{"num_attention_heads": 3, "num_key_value_heads": 3, "intermediate_size": 1536, "norm_eps": 1e-05, "parallel_block": false, "init": "normal", "init_std_qkv": 0.0279, "learning_rate": 0.00157, "lr_mult_o": 0.635, "max_grad_norm": 2.0, "final_lr_fraction": 0.0, "batch_tokens": 131072, "dataset": "wikipedia_en"}
MLP neurons of a small language model. Each row is named by its layer, matrix (up: input weights) and neuron, and shows model dimensions 256-383. Each number is 500 + 50 x the weight over its row's rms, rounded and kept within 0 to 999. Numbers have three digits each.
Before each neuron's rows, "fires on" lists the tokens most often at its 100 highest values on Wikipedia text that the model never trained on; "fires after" lists the tokens most often just before its 100 highest values on Wikipedia text that the model never trained on. A number after a token or word is its count.

fires on: "1" 17, "2" 15, "0" 13, "4" 5, "ar" 4
fires after: " " 52, " |" 9, " Q" 4, " the" 4
L5.up84:491562501498512408497518533473472512459415467436506573590519551499474544502480466472457531450631573474547496494510423487468598507522495515487507520557368514392538430440470503490532555528525432489470510502577434433518518440442514530473506428500542672469522469441523588475526447488470525600519430475469487484415527482596472466541476454503472379543483520498493581455540495468485491516549

fires on: " " 51, ":" 14, "," 8, " $" 6, " least" 4
fires after: " |" 43, "2" 11, "1" 5, "3" 5, " at" 4, ":" 4
L6.up1373:603517553513431486408478565407558456496520470514492530538584477482515500493534426483400517521566536474506476489514493479503410539403436522486399517583427486393520552489536511400498511546488439538576518533442455524556565530450541591539464462512505524536433503498506493569491464448502506613462546440538531538431527441466412540514472484505418532440517557468526378462478443491447550522572

fires on: " |\n" 23, "|---|---|---|---|\n" 12, "|---|---|---|---|---|---|\n" 9, "|---|---|---|\n" 8, "|---|---|---|---|---|\n" 7, " =\n\n" 7
fires after: " |\n" 46, " ±%" 4
L4.up1078:492528404427534475381529514419451545488534409557526465417543531399562460487454430465572443497533503630580579529521524567450550472551497556535462522530479470567462448467586429513490480506556548418533560525507527491488496581460568525500427562502459553493531547482477507601531422389534555525618561515486476417415503482415528457543474521428516458583533439449492479549511527433555544511629

fires on: " " 45, "20" 11, " |" 7, "-" 5
fires after: " " 32, " |" 8, " On" 5, "|" 5, "On" 4, " on" 4
L6.up345:468485608515535533424438542422460523484513500523499535533391497600506521542514447540528513419457375539535468463555579533579529444491577568507457543541543517493465510475494459410544433489475479476403525533472399497438568519545487475464534474471512503464556529545495492573506474457574369391528531431511423469530441547470479515600463440579483540576530585524519496491537425435452532524437

fires on: " " 80
fires after: " |" 48, "|" 12, "." 11, ":" 7, " of" 4
L7.up136:452470381505538512493436518444536461515563440515423465491598576504588620502497546476397482527552493447492526498488505525540534446521469597544515478548464458473493469434597411523460588520490443585457523490530485550505515480474514496483469563544355593475525533514584505460461523438448566533498452487505552546554468591454399499443552484534606654597627505471515545477497453470516554528597

fires on: "20" 34, "19" 23, " " 9, "16" 5
fires after: " " 66, " |" 5, " (#" 4
L5.up1092:489397533505503445613578524449513484488484520546585497525567471424454510566536540578483487451563507450548505565525549537555511599541446434451467453503464570528477495469367527525359501550475605584561567620462522552427485444515533527511540503532523493499507484467460452508549520509455392446542469513492519477440496470563461472493494518539447383566526598450492446543470456517524574562594

fires on: " " 54, "19" 25, "20" 13, "–" 4
fires after: "|" 45, " " 30, " |" 7, " (" 4
L6.up1230:505435551495456498603508438549516572525584563527536456514498461515517517498572500508477531552471477497590532591444535533553457529469524513502494558548479558438553511432539404506512513472576468479438492493436534547450445453595470468391484435525440487561492483409436489451626496491480539515504530585421490554469487473488523427534502526529515555568479572478410434480535515473412439477508

fires on: " " 46, "5" 6, ":" 4
fires after: " " 40, " on" 25, "On" 7, " On" 6
L4.up84:490519485531498511502580509405449480444563484621475435511536489582527491535491492497482565359550523529358469521519481438511498516530472453480555459538545576541482527534439491481513567429441546581503549446517467492515488494516434403473459560487433451468533464515561472447506562475490494624413457552422562506491419572531418432519515512486430505567521572496481590588545551449548518478474

fires on: " " 45, "25" 6, "4" 5
fires after: " " 48, " June" 7, " September" 6, " August" 6, " July" 5, " March" 4
L6.up655:645544557528538580561573458427545536482521415402551491537529506579523536514481421535500464540600439467584539427499513497541509520464541467539546468429431479529526469553498623476489428582566597574468482521486482494533515406460463521480475488555545443474461598556535518572556512463534457459529487440562483568533449534509552419456449445477444618526482611585501544493517495546469484537477

fires on: " " 100
fires after: " |" 25, " the" 22, ":" 6, " of" 4, " at" 4
L6.up1018:525514549567530454493516421576546494546489399541471378565415527584563433542539527557473533592512488664524483563548437533535600446538530543526529428523523477496517470517520534530402441455527480440474479332462507520551474503471592442505554447473430564579512469507526537468478468464582527605554444419469474511472566513543535517503528377437504466502531565576479516497537500540571445615427

fires on: " " 65, " (" 4
fires after: " |" 51, ";" 5, "," 4
L4.up686:493440518456427506393437539478514577428490594477436523560478562408445581554524422519525498481569538489452536552433543568470469341499426541594385525483488491536368398497410463494508514465469424522553489448494462495500485399526577530506420497401581583580419504511449518597405488480456553584465522498480500438479495515514633487550469533528517592486469524427456437393559457497458559478482

fires on: " " 27, "20" 14, "erg" 4, "2" 4, "1" 4
fires after: " " 42, " |" 22, "," 5
L6.up13:485557392552440477512434418496491519518594551592460448488495618482495455598393519471437590505483467576526519534390537481490537601486560564531483489489589548519501495592478478406469559516475468507443559527514430444500514497552503476496422530480457405509475565501482488442544526510479478535494559579503566562495537581577471558472564546539441463471522606465441429556569400561487506596635

fires on: " (" 16, ":" 16, "–" 16, "00" 7, "." 4, " to" 4
fires after: "," 35, "4" 6, " km" 5, " mm" 4, "6" 4
L4.up997:451547569510477492523453494521504410475503523461486496452542417468539418458510534435467403500506527539506664500549524458462456463513512419488478561487499541511455485515412533510535505591498505436436527568472447467453498467427554547503558465530463467478434460501603535423518523572463450561454511595406516523442526431538452491511480514530541460435490539412506503426479482561475525462406

fires on: ":" 79, " " 7
fires after: "3" 26, "4" 20, "2" 15, "1" 8, "5" 5
L6.up775:531388547525416336481492503385495535518390480595427518551538368477558511522576455488556528505433491504525523582439487511430508501525512539527518581540503424536495547478475465482478542535578593599496489560414549424447587495489489519545552474537523555408467508569508467479512600459488506618521471499561531485469578496523626497509446471528537434490575462553545509488456398495489502465444

fires on: " which" 25, " There" 15, " who" 11, "There" 8, " there" 6, "==" 6
fires after: "," 25, "." 16, ".\n\n" 8, " (" 5
L6.up204:453559588539498442501525496535530500574450453623474505532471538462564458500504483523399509506567477525518446528565579486390538483417537470495530490496539546485481417453471519493486483576500499568513529485527474501522456581473530435546533528487421525502576464587438429430463413530467554523531462479512596481562545544459511496456432454479408478469416498586482550484528527502482542444437

fires on: "20" 75, " he" 4
fires after: " " 72
L4.up251:523544469552526441467519403466449483459588469504385528567493600588516463528540461488406552482413506562479497534505494577518408611475543431599516428551513535451485408590557595474565411493493503511463476478514497425457474458568538476431516525403457428434484537487533463538490517572527588632496431508485537461503489599525500489443519505602553403517556463515435538464506514423434491494392

fires on: " |" 49, "2" 6, "1" 5, " the" 5, "9" 4
fires after: "." 29, "1" 9, "4" 8, "2" 6, "3" 5, "0" 4
L4.up946:596518534407493439472463472467517522479590643447469487553453554543439571582524440510487513556483597563445544457487473550513479461608547553532485524555379547509485451496510490480534517522570539474411482455533558552469534453549479539492561440564497536473486437503513514452496409434466440523525464474455545339531471445501485489528434396482457505559472465496379460523536447506565541582487

fires on: "19" 29, "18" 16, " \"" 10, "\n" 6, " |" 5, "20" 5
fires after: " " 49, " (" 8, " was" 4
L5.up680:492501524488504535446571486486587467538548520479517469590558556475587515411440412477485480484559528540503541476546434542465581608544546452548406565557454416509536521522534494465498503507488520479515424359449394431412443513513429493452521559610562443462546510612482537423501435508530515523551456528466488479489486526501396488503448580591443508546463558552450578505517443499497462569448

fires on: " " 30, "19" 23, "18" 11
fires after: " " 30, " |" 22, "–" 10
L7.up370:501623462474554504445442488523568473481558572613523400514497533532441506522544427519428541520550577575545598506552502503498481570500491377443562561501480423473514515551546526486559431523540622449587554436537435529612402571485515513447494489560478522506653475443469516416627460485579556546522429437554562412446505575477474517372527530458510433503596484487520443522442539379457526521481

fires on: "19" 30, " of" 18, "18" 14, " " 10, "17" 7, "/" 6
fires after: " " 46, " University" 16, " (" 5, "–" 5, " |" 4
L7.up771:576473545447492435531521521438491505521518522542434508467522516493397492455560480537502524595483556480527552458478521520544479545499459488499510415480469409478549432495560561510512510546495478505573552482552541527561565487524559566502508497471657453577571426395558496515546533492504480473534502495498488538416452522482468489524432516487426451520524522503564484429468472430490535496517

fires on: " " 79, " Film" 4
fires after: " the" 34, " a" 16, "," 6
L6.up734:473410484448565408553553342519497483480481519518437476503472504554456529529490517454490448544544557482513550550509479521494463480525517468540400515520499503487519435545431488551510460509559444515398473482507489494518487475476581473636542499532541553495486513482509559514524521463456484508578496440537531521492520539502430498528382466500512491552543486505408562540519518345491556562458

fires on: " " 60, "–" 8, " |" 7
fires after: " |" 57, " Apps" 5
L5.up350:396536520524550465485412515456464538459517459505553475535480480490471594536540421517508393420587570414495594469488537454390559555454487511518466501490477579481501393513475497533514548468533555442489536424527514491567425413579506481435404557543520474486578526492470484452460531544470492530526492453523454418554404422504430473415442502556541485519564511637569403474518539520480492496429

fires on: " " 25, "20" 20, "1" 8, "10" 5, "4" 4
fires after: " " 63, " on" 5
L5.up137:519505443502555480536531461405529503561491517560594461506457513569574548560486464533474492401480510492420511528526505503580481492513593593525598489536529425493550538499509594519442483458530516511397581475522430457542410489510555505482493536500525486459545523427500465483475482441581570541450506526470486624606470493497474483513483549550488610496525485473568545473388489456532495529464

fires on: " " 54, "2" 14, " ." 8, "1" 4
fires after: " |" 60, " " 18, " (" 7, " $" 4
L6.up863:519489544499477448520499480555589515567474518497423517528620517518436589537535514530432501538537609512438449490440504534555499445518533542490494521556451531408466467470507497423481555576462514563503522396557484507473611462420510494574492523506590538514494570481467600469530461530534583441552534462528538456472510522481512455514528473484420498474456521463490480509441491458538574407541

fires on: " " 80
fires after: " |" 31, " in" 25, "," 12, ":" 4
L4.up947:468491481550481453508615405407541548500420419444536395496472583591487543468537468520441406533535481497528563494507520592482511462463483522624620466484439452504520484445509527488531453481576438509442515412438627452492486453530505573503509540396536467528456526515511512408462539450581559494516394539527469675581436521503472426494496507457414466503460452542498508475549592455482495463490

fires on: " " 98
fires after: " in" 48, "born" 10, " to" 10, " In" 6, "," 5
L6.up1467:446518465389573513475534476551503508465381434517552525538480501458478503573569526537455450404460432603559526455491498576556632430507511531493523475458472602492481493433555464482536544535547606535581547434581511513551545516523495536516525439519485480538505450492501416509576517512518460512582533398506521490520567511496490463466540454519513522521553445511426446470478483557495567474526

fires on: " " 76, "_{" 4
fires after: "|" 57, "," 4
L7.up1306:487401611455470459449406468368546566516481517480506475511409526492485439462496444528526457576478536438415499440527481545419565508581498363563482486482578432501510504519432422463511490413586452520486467457435494543514525507545587480477526473540473504535503486440559550555548527480490537514470538624489452504511478501587615463547465441530461568481493481499607467441449485352518509574497

fires on: " the" 52, " to" 12, " other" 9
fires after: " of" 37, " to" 8, " began" 5, "." 5
L4.up1401:531549536679500463579518534466526493565527533419466375524498576502499465446470441468470488503567473483479500424551465572534574532504547506461516529578588469479504635560445558443558499573531492522461535485486526490522434424567499469399470491507534483458556584526427551449493435462469421487517377458457495517502537517513467552480490494560436564512415510441407500495592421474512573474438

fires on: " " 51, " (" 12, " on" 8, " in" 5
fires after: " |" 42, ":" 4, "er" 4
L4.up827:408493457512432446563547510537493484510466450553435638553469499525515564506505540592459480430500507433523553457428402472553513517553487489608413530464562386450532440485596512502528526426501466504523509458492578466459510537484490426506567471502406530551514463554566507472470504504495479503462443463550489492480540515533475446373561539564498467509576454448540495368500497514498543492529

fires on: " " 63, "st" 12
fires after: " |" 60, "y" 4
L7.up1024:491515505550592506511424500403573515489473485518434474408547458537519536467449448512438514546476471448613504509578461492415476400566492543563488455573557548601424543487498496563468572540500482543454521500585527470505497472537554482459485461504552460476446558492631469488528429532509562554531460437467445448454458424469422394467471513567498469546467402485484555561458458513524531470495

fires on: " " 73, " N" 7, "7" 4, " No" 4
fires after: "|" 66, " " 12, " and" 6
L7.up1223:490545595481562418544517487497501463524518538507518424557513489478422462473557501463449458521554569526458486552482543513567509410471545465536523414508437585575497543497493518549456417485502419566498513492480574493538462544446463438420461589424518566468549417515417576459542433573520513539502505495522506493476550392549566538546498458449519534606459500456551513529496469425525484500431

fires on: " " 33, " result" 8, " number" 7, "Note" 5, " However" 4, " well" 4
fires after: " |" 28, " a" 21, " in" 6, " as" 6, "|" 6
L6.up74:507533511461562445477510509420509525496399424560588447490508493500502408506438487505433517525503578548584575495549419491501477525488535433539460475488573508540467465441538525483453446491486483503465454512394455535533523438489569487555593478496437460553497501497476509552467537598500483567548452473495400555465495536547535399466460467498492408471565566453448475406444471461539481598476

fires on: " |" 70, "0" 8
fires after: " " 43, ")" 20
L5.up517:418534498486518485520510533544447505526400606530421527504506444542487579537426501493513474515436581511519515486455465531543458439532482492537488598591445528510439512414538516444428416503513572456578408529513404492444538544539464491544488550479468405512462541491506525447505507588555491423519473488593543496466465416524518479512410405540409458439472381550477522535542426433549595556503

fires on: " area" 21, " city" 12, " state" 10, " town" 6, " region" 5
fires after: " the" 48, " The" 5, " a" 4
L4.up483:444547477459507586432492472505514491467519606514488499666510529522461470556526513473451505419493509535492431418480503545584569599448482593398512490493427491548515536529452448555560407498554448451631508430470529487503500461585486549517492538539405517415447525422502520599389586510475435487534521526583520488484492492498485447485459529479378424495506550560478404527587464494512569509560

fires on: " " 32, " and" 18, " (" 6, "/" 4, " end" 4
fires after: " |" 26, " " 22, " the" 4, "th" 4
L6.up8:511571543473569437535515490497580561565515492574417540453543449538578541531523514497534471515500381526493533437437542528470483379460589479492514490516492590579473433571572495484469517491536500509533463530446440546495457449535558547414561404537462524461437338540449510541423529481470497553474497527489493495533531564486422486562542422535501544519496537571471425382457508454481484385480

fires on: " " 94
fires after: " January" 13, " June" 10, " December" 8, " October" 8, " November" 8, " July" 6
L7.up849:556467515485482432440492482456476573451484393519496476469421456544523445490473561504486434575507482529535529455501443499531584462432418491549479480560527560461494462487490627517445382481481484474432510480416396503470552492503484588553514500450431476430522515478495472476425596406465530515533496401540503562564504534482525493442504519543485480575508550494539568583433435479562495471526

fires on: "3" 18, " is" 18, "4" 15, " " 7, " |\n" 6, " was" 6
fires after: " " 44, ")" 10, "," 5, " |\n" 5, "-" 4, " |" 4
L6.up1247:498500549422522440540482528433552548519422489495403449458536564492592521516442527575392459501454534588442596509484455565473450358597447445527540594489497522576496577427407475470456443515490445557499582544526468515541480499454437473567512472569481543441541532572467416479537470542531481484441538554537524539583518429425562488518591485486434505446530509508501485515524441409459527567455

fires on: " " 83
fires after: " the" 34, " from" 12, " until" 10, " |" 7, " between" 4
L4.up592:506550525484461494410629473445503554512536540584482418450489478497445494401505538464479559381628505457505499454557570573554532533492415571528582489466459469477485463439479503527475520530549469550487549452604546555564378479511504421518537512542634466548504469468561467477432511568447472563557464479616512536598455465531461513600582554602532466568574522493461557408436488446493425499483

fires on: " " 55, " ." 4
fires after: " |" 38, ";" 8, "|" 5, "," 4
L7.up3:511470560498528541467532449518500503609501448537459447510491626523528504552437502505485537507497429527534564425507415535503517531521533347483489504490545522420486556542465486527621535407480477451587492536555516573511482522431512498447502511476504485472538399588476516503511482549543496548521455578450498554513489462523580520459504530556463535461594546480560479520499514486511552497512

fires on: ":" 58, " °" 5, "um" 4
fires after: "3" 20, "4" 17, "2" 10, "5" 5, "1" 5
L4.up263:509465411467468462469462451533550482456482492498578462523495474546527580402513494559445489506461502613481604360504516600446474468531520517532473484518411547504479515471557421545555545519581469532492469558438565394440606479467493510456485507466387415493500454550457589529502477552462514484513513514467505378549399463560535528487535492563445482494513431541567427542537511450601545396562

fires on: " " 62, " |\n" 11, " (" 5, " the" 5
fires after: " on" 11, "-" 10, "On" 9, " On" 8, ":" 6, "|" 6
L6.up488:539548484583473589485598463466421455535448452505527577531524468454419564429550533518506547435559459488608620532540545455486517386596549531576544520567584513477463521563494501514499497519438465478471543474477504519527549527496527423490539472536523604461483432430463532462477569505520470557503452502463564460479451460385566444551520549448517474509471536509371496461464525608494441576476

fires on: " " 46, "20" 17, "-" 14, "–" 8, "\n" 5
fires after: "|" 33, " " 19, "AP" 14, "season" 7, " Set" 4
L5.up25:452485446469531481556513541474576517560536564519459415487539432446551474460505495592459459491447496488391525408528434498582511453498504474517425515595427529508414481585426470512499544485533581454569549474489457457442505473455431433480439549589528517509463471529522460519405485565500442439504517543469563479522459543572546494442479473443473526478484474580486545616450490433515568528514

fires on: " |\n" 98
fires after: " " 25, "/a" 9, " Advanced" 6, "\"" 6, "21" 4
L7.up763:496479447461552429422554533526489520466465490539559478532530498473517477462567610562469526497480455568533520482535562499464461497531578534474453448477489548456517554455530509542471510500463512536548475452542496521460405532589393491562524551552536492536554546511532534462491464510500464546345525570380491492491481466423400549529541475522465513555513516538499449420490523467467627445532

fires on: " " 45, "19" 25, "20" 8, "." 5, "-" 4
fires after: "|" 36, " " 30, " (" 4
L7.up47:484581508484532452575467481558398537490516490568423610552474611477410422447503420540452504522491505436495508611486425606541566521496444434527494505404560450479538445499439556565505435466570521456504416556465557559571484477488446486529506490485506566557522550476472596456553471478546555448460498586425438586468517452511539444545489477474570489520508553481458477559560478549437464496554

fires on: "1" 31, " one" 19, " " 17, " |" 7, " to" 4
fires after: " " 42, " |" 18, " was" 7, " (" 5, " up" 4
L4.up490:504501412506528405519551460514514521491549526546441442467499553592467450495499497448371665518571459518509484419460427485511457435485438538400585499469493515415424465417488458524409522522576529397494590437573487459493427534532474525487477447548467475485507531514511535505420473507456544543531511427602487546424455568503562450545532479554465522534483518506501523528487463482567479439440

fires on: " " 46, "15" 5, "25" 4, "17" 4
fires after: " " 49, " January" 7, " November" 6, " March" 5, " October" 4
L6.up102:543511545438539566535531539488595503503477518516507500532526474529482513564498479533613553526471417571467485543434538490556478472486527470478540445470431433588492476471463501394405554536478461493494489504520447414409501509491625448546465554455551571538453501563547475531467490467500623556476517458580483563580474554408486335431406490530466411528424597461466475503476544514478546457477

fires on: "20" 41, " |" 10, "ud" 5, " No" 4
fires after: " " 32, " |" 11, " (" 7, "%" 6, "G" 6
L6.up436:426428558521462434435501571453525524467448573604583546462471509511490505436422573496452537450492451451565484524471620534576471525605463607551465504436543453456506394409457609555480557447461445460488471586506556395514474479503405549444467572497452530514507540464443555440454534607590517480492563519575466515545456537495452509495490446527450479529543496442513482632492399382579508432325

fires on: " " 89, " from" 7
fires after: "," 51, " March" 8, " |" 7, " February" 5
L4.up560:547441467434493479476448530493496543464478530540484485538640587516498603501522432502497482554557542503515450428548484623542480421416477599602549482367530510480534523449549580556510511458454550453527630464422430467456494494606595504603484505500578538534418449415496458489553523500496521494480437519509503486497432481489412561552495645521484452466547586513527496469523494400603492461557

fires on: "." 52, "4" 10, " Year" 6, "5" 4
fires after: "\n" 21, "|" 8, " No" 8, "3" 7, "2" 7, " " 7
L4.up1118:498648466411361498498483511538532508503441504486507494484602538611478468477502482506452556468453522485453547561509533520522532543584463472511507515558504452556558406543376478463441507550528494477507457547553560534536572509518525484549473507462499467410537574557525536522519464455533503494560458490453511501454584439418517518571569469503446448483518554419455453485558506476506530452506

fires on: " |" 68, " to" 6, " AD" 4
fires after: ")" 35, "\"" 8, " Win" 5, " |" 4, " " 4, "14" 4
L4.up154:544379485430455497475572566531505533499524510502585527510496529415441439555416530523477503491470379490515567503470545635542448602501503490638471455545475495495518549503421538453445464395444522562429489555555506523471548409467416485549456456417494503548508546569512473522537504568501530480425406507504425485551547452447553437522508479560470514506510515523590540449527454466532464464451

fires on: "10" 20, "21" 8, "17" 8, "18" 7, "11" 7, " only" 6
fires after: " " 59, " the" 6, " (" 4
L4.up551:498528493547526399486462523417482431480600498554516458571523451523480519476513438589543533488539472455451464526447464505445471541413517549476559502540464518500416444487516461506445566545497524575469505493437471497464560440514465549551471512502605425579548514409436489463515495529524556527478438529500557461415552468531515536528482500529509509547554581445494513444514491499484450554609

fires on: " " 24, "20" 22, " —" 10, "." 8, "–" 7, ":" 5
fires after: "|" 27, " " 21, "20" 14, "1" 6, ":" 4, " (" 4
L4.up928:424519457410551418529538588526460603520520557416604504440523560503501578538462493472575448452452426483469459540626536551556489582479511357482517452554526490525470499466565502507412476569472511518464556461478521483467513531483541498461504488507453546516492547425533433514478557440497466502589510457509463499489471464467531503432497469475535424477537412592427454440505512557499529477473

fires on: " County" 20, " city" 13, " town" 12, " family" 10, " state" 7, " county" 4
fires after: " the" 37, " a" 12, " |" 5, " Jefferson" 4
L5.up854:496493377414457518433502475395442489548526421474522434475570552437505530447473479526400442506494539489543496498518424484507577524552492527523516470475492511386567493539421527505500462484452446518561518473475447547522415486500514486525476484417361513467458465457417469400492465432469511546463609514607486461389480607503472461475464520510515468552607540610564460508595459485524621500593

fires on: " |" 78, " Sh" 6
fires after: "0" 33, "1" 20, "2" 13, "atin" 6, "3" 4
L6.up1510:538486590489456473468522529508494422469494527456486503482512461573503505465482518466445499436553455467494586467529408563468452438563478486462576614546606521503504510519455530495511580538563500523447443397516553497384512431460414449427575416482457506457480522390464529484479488540556450496490471466450515436626497430518566482496474505515504528457550486460539532449410546501596487471434

fires on: "18" 38, "19" 30, "17" 7, " =\n\n" 4
fires after: " " 71, " (" 8
L5.up154:533439494515551473577530434558388485514440433541496444511624479468559533527398493487401541507475474472462484535485517483434503498441549509598507452437479486518521407476523431400478564516534519540577432452553481553491430479410519455542429507557521510433489494629448517524545490432472494534486510428448482545532475611446567439536486523412394492606512484498446522492515460533475497511492

fires on: " " 64, " (" 11, "00" 6
fires after: " |" 33, ":" 11, "," 6, " a" 6, " February" 5
L7.up69:396544530549516466505504457529627477402470489452589578480476513454505560526450549523571537568597502448617580491475471492455481441558450485503473512427504531539513485464514368427607459532551355480488490455510451474508459503542543572404537404469540460439508463486504583474490486608489482450444549507546457507602555544445507486477410525528467526543481489527536478517438503526589556459475

fires on: " " 38, "." 18, " ." 16
fires after: " |" 26, ":" 11, "1" 7, "4" 4, "2" 4, "," 4
L7.up905:462519505437539495484425507523579537489490491487528470444489517492488500458451417553456470557462458494526544512450428534566556532496654493459569428416537527599502423575418495460566544460486386490549549506525543469503563526388449518514470400389478538465554486511505451438534554548533503524506477568428539494489415453539542582449529542591465451488506500509471578433511442547620484517479

fires on: " After" 18, " after" 13, " While" 8, " Despite" 6, " Since" 4, " Like" 4
fires after: "." 49, "," 8, " but" 5, ".\n\n" 4
L6.up1458:366429498459552547653475562572523511473550463461511430498478484437505490444520515418488555501428459516580522478479425488623510469457578459601481497508536487441474483470515488546489499445506437472488604483487553411600548490464563424607445515497463505424545506573513484514457457565529489527504470544467501534516526457555438471526516508536502493401558475418577478492576504518457522460537

fires on: " " 22, "6" 13, "7" 11, "8" 9, "12" 8
fires after: " " 46, "\n" 25, "|" 19
L7.up1374:429539483505467453562459569454397462511534505526536512567478441561485444572632484539460455531494592511521446472575529545460433547524446440430409399443506539550459448512574536428481495495537477463483541474431521467486495506515495551454540584519461526456458511536516567538475421498529523510553464474468474461488584439484543437574492498546595530567443466504478513546562467468532476482456

fires on: " " 39, " released" 11, "12" 5, " debut" 4
fires after: " |" 38, " was" 20, " " 17, " been" 5
L4.up887:529549444486532426471589500481404473439496475521417555462561501487607451483498476491455579454512483555565389504551380511483494437525526566524540417505536535590463545466485613475541588478499452375587539395480488507439502539549444550528489546476449486463583569534465475490512565461453458488510510560622512422511512465497587452638524452558567499508480570494402541543448458455482509510476

fires on: " " 92
fires after: " |" 36, " January" 7, " August" 5, "|" 5, " on" 5, " March" 4
L7.up1452:589442517491489577480463410517553570503538596435506486545424475513489488574558424469490536447477514512468596533526611470501545457481505483548496426403544426535479589552433470378382430412597501485456477497491442460496421475501488494465463476450528520524509450547562499471404485496546542560534610491440517502523413533533589560438504554539448468498547543455542470454491397478622500449449

fires on: " " 100
fires after: "," 36, " January" 9, " December" 7, " to" 6, " March" 5, " in" 5
L6.up771:560454514481557446481546473404519555550365385520509475495528469464500542452534579562500439542538551518549502606531498418535455463491462451555509440446427540493522473476648514602641536539444570484513508476478509469516491532496522476524552567468523556615527419476575479567543514539508519566502563518514573535602527484567464449487533407529493496536507429485469513496545545516562521466473

fires on: " " 48, "8" 4, "5" 4, " –" 4
fires after: " " 40, " on" 30, "On" 10, " On" 10
L5.up1195:531518532455471552449493537566400507479427541490435489510488488463503471489470508478469544518528504515447561501538460485513514484538502518476520529402537579447447393466442685499528527443568544446488496496521513517460507486474459522449428511523436524413577339441569471414501490440527370554523416521431502352507463521512415471504519395517531533464545504475545437507381429494518500536530

fires on: "A" 33, " a" 14, "'s" 12, " \"" 12, "|" 6, "==" 5
fires after: " \"" 33, "." 10, " |\n" 6, " O" 4, ".\n\n" 4, "," 4
L6.up783:444493530508453493411508567509417524480386504537514479667460489504588458406495570513547469507528416422456476410511488546448600501569453502527462433506493550507540486592416504550476468530589579515481572469515616511518501430432472495426486558549430524450546458537490388446512523471492481547559507520605472495522521527501580489489552382496444508517557442569443505511535424517401494523549